Weights of a small transformer language model.
Size: 9 layers, vocabulary 8192.
MLP neurons of a small language model. Each row is named by its layer, matrix (up: input weights; down: output weights) and neuron, and shows model dimensions 16-143. Each number is 128 + 24 x the weight over its row's rms, rounded and kept within 0 to 255. Numbers have three digits each.
After each neuron's rows, "fires after" lists the tokens most often just before its 100 highest values on Wikipedia text that the model never trained on; "fires on" lists the tokens most often at its 100 highest values on Wikipedia text that the model never trained on. A number after a token or word is its count.

L3.up566:123138151166139135119117143127128115124153158140141177150121133129061137128100120125180116101136094152161132146089155084132179104076121094098130071123139108105100116102137098156091113146126104105138120136133118155057112143123151136110152118150148119111123119107148123122099183122154139070139151141137171112135092130089114106139153077162127129125115153118178144113137130118144152128118
L3.down566:104112105177155117152136129120143128138127139102111113167123126107135128114138120098137133105115144168173153167166107096143095120191111099128161127131161120098132149102158134124163113131112099118092125110113140125145077120155111159143103120128103124146125151146076163153132149101118147113132111098121115149077148117102142157163082119150116140112128152090135134094098107116169177130107
fires after: ")" 48, "." 28, "\"" 5, "\n" 5
fires on: "\n" 34, "." 33, ")" 9, " However" 6

L3.up126:141135124149122151089159107121145126139147140108167159159144154132101088088089154115153105121124132122148129125144108121134181139149148102130165135131126125120051153139141120105120134124133101103114113126157119123126143128151111150159119157150146111144138151099127100148107155119091139093143156104134186066138113163092104110129136085171125136140112185175109100114102164124144132138114
L3.down126:089085120138157100159113135114158140087137101170101083157107125156141157131142140124111103158159118105145124151121139103094100112103125149125123147128132120125180130093117127133127116150108152145138142140156103133105086129137099077124147120149145113096150093195129149119190118116138096133107112095116146131092161107095154182081142147089148106136132114129133156134155069115140143137100
fires after: "=" 77, " |" 14
fires on: "\n" 63, "\n\n" 25, "." 4

L3.up453:136145134116116126121176134172151144124160153087143149137131102127111101111176130100117126158109102124108110116139125110138130119089126166154140128140130135123095108144163106099111135130128154128077097091114153114153126120115109155115075158143149096130137177121105112159122143167143125095123128149122142118055158135119119130163094079154132156131101135205106076154134094145104134177124
L3.down453:090135115121112099127067154079157147135092122182098114110160089187105129141093161155114128121149106124194105122121134102148094168162082150148127130130153139128151142123109143175115144149133125109134175124151124142125097116116152126111149133101088134155106119101115125084135141130151122122100118107167108125123134100132157134121134133145146084123130147102165118120118149118156091138152
fires after: "|" 19, "-" 17, "." 16, "\n" 4, " U" 4
fires on: "." 29, "\n" 28, " (" 14, " Y" 5, "-" 4

L5.up638:124169149147128160102121117158121134109106124113168162115082154105119118092154140113150124113120104155128129107131127100146130077107152137143146146082127124127121113129153103156149152128130104113126105142107133115113091107154146107165152120139142168128107138121095113147118165128189158072110119150067105125115127127151094142156102132153095107118171162185129092146142123149154115140123
L5.down638:143096170118097142147159137099131108167104142133114155095094138136116111131091124136149144169123107105101175120107159118129153129123148116143130087110141173135163174135100101168116128132186114129101137118118105191139111113148167126113127154136135089136135145110099126147102152157132156180132162151108141118134149135120141109129107103143150146117108162118113120127154074146085084119118
fires after: "." 38, "\"" 17, "\n" 17, ")" 5
fires on: "\n" 74, "|" 17, " and" 7

L3.up285:110142153144156134147136130130092164114174095104151161118093140095132087120095109112180127188114142132110119099123152080129113119136166171100149140137123166133081149111134170134118145149125144131113117133141152124166114097134109117141149096147128132150139117105132132131114120127119139081112153171139183114126110165162111113112099118164138133126116154147106086135148094124133127145103
L3.down285:091120119097145160114100159106123175130084127143122140129083108175166125136103148130087112088176143117130159171111140101109149127120139125152147137126126168144110134113108112143135138161113125117093119134119096163090128123108157111124158087162143075088155131148117174114152126101127133175174116106129154143130157123137144144126139125098136157102111147127097135142121083101108109114114
fires after: "\n\n" 54, "." 11, "=" 4
fires on: "=" 56, "." 17, " According" 5

L5.up481:090138113115166116101126097167145134083123088128118138127081114127116148110153158122143100133131141158150118128129096114103122107112171183155147119088191126138069136101118145111156139147145142101122156144124155102105100147117155125115154125145138127122085113125128101166137149106137085138096201107158149124119129090116138135152160104150115093109153172127136115126105134104142136151084
L5.down481:160105118133122099142084145145168146108125150151109111113114146128118133105139121148140143099154125122140123139124152091142145107146103136120143108126174113101145113098130154105159115166137103154142127099155106135157108136156122078109137112092147152094147159165140139127177107172156050142143131082151131130109115129132140183114150084092138146075080137133118147101112133087120156147158
fires after: " 5" 14, " 7" 12, " 1" 10, " 2" 8, " 6" 8
fires on: " |" 94

L3.up317:118138152157132190129126126112143157123114107092140142115136118124075099168143137114158137130105112144157144103100114129116088102114122162106157095127156117115126150117142107129149103145123115138135115116139159148150101120114166125155152117103120175076152078107157129134112219121161158093116132179131127114141061118115142143143146116111105162104136163106150094155149126121100145108140
L3.down317:111083116152137125159156113166109109155142141114118135150116174128119114103133116086129136132117127121098141142099151084155139116172116123101087125154110148165191134148181121163156150119133090122145123122121122129115134088100127121127113110106088129139166129171100099126116060090109124109109141150059104153155151070131135115124123108168126172111123111065130151147105168135126124136117
fires after: "." 24, " in" 13, "\n" 8, " and" 7, "," 4, ")" 4
fires on: "\"" 42, " is" 19, " April" 7, " June" 6, " May" 6, "," 5

L3.up185:125133145124167132106143103158145118124126128092108118119122118121110176168142135143117153148091106161121125117117094116097100101051163137106183138116177124106096088144115128119104091144116142100109132137152156140101104109083135137094150133099167114109087121083145126181091186081126151152113178143105135128133132142150161145165133126134141126096123150110169142100132130130157140138085
L3.down185:175083123114145102110127156147137105118154140133130124158157191133135104132092124117152108091135119122131139118113116151128163110139100107106130129128111107118173126119135123122149146145141127150141141129092128151138149107141123095074121181124148092134129139145149144138146070142075100139118126126125080093103152143154179152128158112123138103119121127148089098150133151153100085134146
fires after: " 3" 11, " 4" 11, " 7" 9, " 2" 8, " 5" 7, " 8" 6
fires on: "," 51, ";" 41, " |" 6